Part of a small language model's weights.
Size: 14 layers, width 448, 7 heads of 64, MLP 1792 tanh GELU, vocabulary 2750, 35.3M parameters.
Architecture: LayerNorm before each block, learned positions, biases, tied embeddings.
MLP neurons of a small language model. Each row is named by its layer, matrix (up: input weights) and neuron, and shows model dimensions 96-351. Each number is 500 + 40 x the weight over its row's rms, rounded and kept within 0 to 999. Numbers have three digits each.
After each neuron's rows, "fires after" lists the tokens most often just before its 100 highest values on Wikipedia text that the model never trained on. A number after a token or word is its count.

L8.up162:509526517467496453472493601447473513427479445451466473490507492557489529570499522530440465538418455467507479475543539470441444480465460492532562472502512456511453504552462524524430515452481518571504538475487481471476576480504475487434428511505448540514542464476520536511507446566490500540537514424509579485530561490439544507516525531456484508484532497557446449473543581524561423492513506553513485546437432516456509499573559549467490509549528454526509485451446550486478503527497466414563512492504481575507497592447503412490480504540529456472544563489481466478508542523395453540488484478533511540552465555495482526426507584485478422464470541492465521549465529524579496461486530537440503448427454440492525509554488487422583505430542522489478486518492434515483550461453470
fires after: " n" 15, " G" 10, " N" 7, "at" 7, "h" 7, " T" 5

L8.up755:442456465456518543474509476508523505499476496521549595525491512482450505450532532479462446549464475497532542507492453490469461526543473494542528559444439480411485451482400552527529542482439428581553449532487501545477464493488406564527460480469518547512504535489466530506485427525542515498517471540541538496468521479511491502512516510553515508465497570563473477569495487547431457606422467572491452480503569443441499488475563507488543583489485447444473506494461566498500513564524539598509439555509419591491452509489547485488438436497468537519491534506507566494562501532461514508532507524452535568523514515522448514554514473465554440479556458493592518556463481508520550460536467479455502505460452557502549427499501499509483557435506519483515499474535528378493547523539519
fires after: "'" 12, " A" 11, "A" 9, " W" 6, "ak" 6, " one" 6

L8.up609:401497488532435443496427439497601498520471436523477512545505471517478522501492490497457507622440528527565502435545409508488436539514425413484523502568473525493496462506500532548469488505486448538533545550537484527428424524480498521458438511498484478439480469463542504466508485559584482512508506533386500471492511490515506534453513555526573551517534488453445505509484585466518474478433492463477541461488474518479517527540500469453540459394568507471490470521565503523511570514558517459552516476503502556472511503503516508494489513501436429484556587527474505401535473488432494525454508539456484581586580450494510541538510533436510514545491511451464498485448499563470502553506508516434538454406477522543455442542499457404568437526500468427511497500448491507494478494518449
fires after: " N" 18, " G" 14, " n" 9, " e" 6, " l" 6, " V" 5

L8.up1446:525471548441583490514530509484574439532557483501493502531438472508494484435558586472485478432508434457437470494510536502574442499507469541525444542486521503392482467496518415499486530522455500397549376533533493497489550524543512565497518518511471483444584550503477512455484507483565551540485465531519489560523474554456458460510496412566489535433526421480523587527493453570408521520473509537485519505432512455554575449431505451507543472527484555484520518575535585487526516458534502542532535478506530493461538560467495466497469531461462539414511512513543542446530431569536526486459515524454533453494513472486507475549500538594521553528517521553532447488537589492488504493485440486478469551506560452464521503522566508483528438526512462481531468506491518466474497558428517
fires after: " C" 29, " c" 21, " St" 13, " un" 11, "C" 7, " K" 7

L10.up15:450585528510476484492492558526583481505461526525469517567566472507481515489506548495559475532468453533508478443548497500536471577547477537538423564471495478511537501464501436475508559548514518523505523512550418506487494504500505498499413481446480493537552470534563455412460477491509556568494522529504473478500527550487579483528512524529458541524495436463495575492501472567437469472535501595492498530466469431474512445524449502533539545484437494500528473514404539473533558420452597468581488548551492493510514519519497514485494549529451461447419514519400510500516510517531459462510533593530510457514505489430553612507478507556499491535503510523502461498475541488497545469526396565486424493462493510473515480544483484513516544431584435513451484525492463519482572541499571
fires after: " G" 23, " C" 18, " c" 8, "G" 7, " H" 7

L8.up781:509501521476462570500459431518543522504503535435518468513463512548471431483588496451573458489432480490438495493547493467494472560491512567524487480526562534499547510468481526499506461482489531497554440563496499512513511562495495601557490380500458507456533538486503411427548425523484472555500477498537580562474547494503520498462501552504451523531430553495495507517507475563436526521489453524490499519432503486525474482490498563451542551481479505470517526473497601552511555535549534565473426560534503573447479555454499460490467545484488500511476473465501523448609452453499534496475453557538491472549477483557523452510609521582521485395509456500390515504458553497553542524518503542549539530458532461422496478463551488494462484520530458502523531498487455508470478513498559
fires after: " sc" 14, " C" 13, " H" 12, " G" 9, "C" 7

L8.up211:546493508400506467491530462530532454638488466479451482451505458515465550480500519488503502569546501477440473481526508558425516469534511446490508517488494490457491437442529557457461522492453457460541535504537484536496537593472478609496432469472480519435480473554499489456478502522592519527465515505491503547496517534451471499494455445483545500482555561444529531529459500526515515561464504501485475541523546505520517479509503546455572511510456516483486499473458523496582528481505491545473507479506448488552484570500523477567430454519522548501519517547509524542543455540494572510507492458412437510471528494509549475494473526530461397458515447525572468488488493495495539463544421479471548470494472463480513494577530519457446500530514470481475467482408417470386514523490500
fires after: "'" 24, " W" 10, "–" 8, " was" 5, " \"" 5, "e" 4

L10.up1116:469462517514510446510497531581499536544441519561540451462551568520572455543502450535483506468557533468514458514566465477501542514501423544560498579505517479535511482521573536498484538538509503413521417514554473507510491505458533485556490515526441512503547557570449449472489484508488534517548427506430510484484497489524526590477513537528480544483517457444521495543494514469447491572485522521483475560493523442536566523529440442550534488548500439411468487545449576471491486425463603465527508483527506486486456530504484545434472526548513529490446520547489524514526454556550470505524500553507480447485459516572470479513530513494474435470496424506567479512498519540484499536504418544441496462516572483441478481456511496504469472510482463508460472545480440512479497462558475
fires after: " H" 18, " P" 11, " K" 10, " p" 6, " c" 5, "B" 5

L8.up1460:433531509470429453535414490438477493497583561507482496486520425426532494496542522534506505444446522540539472509583544563536487495510452514603536490577489509526528459487458517526485503536462544579522459515483519436500493531463524464510507470515404485436581510531519485443511506471480498535501450486481501487468507569482531593478556488490508520495572503472466457469535574498479445525484530472497466509495566478492559489479501454477460495529522457437522491513421597463460539458446517460492529446526522443433572496464513561449546500520535507454484555522485446454491510475476569472495480492450570438582460567526467529510555497462539459490497525486540518517528567495486608519525462467455431471537554478590537519485510495518495488478600496507565477487444539528486487425501554
fires after: " B" 20, "C" 12, " C" 8, " H" 8, " K" 5, " Har" 5

L10.up1753:501468506468485512481491492547443508508465446476521518428492470537561563484540495574559472493475455481430470531514420485533546524446437534571538557480520451501476442508538510487501496439527478484450459514449544571489473489473480504568436429466451472540490496499524486473584520468519510483516466465455513557479459511490505545532526463475482522501552443538520479487459484485574433531469477481514481548546497444494481573494505455489452509530536459436502489518508598431540515546434495499476483564495480550555446522510509503513443494459458477452485487553535555515455471528555483538518483543511541421594539581478519504508499522448511496509495452476494449535524522499619519469465472528488472487476493539471484475399488555515542553497535507551525495508489536428457521487550494
fires after: " F" 15, " M" 12, " P" 12, " H" 7, " p" 7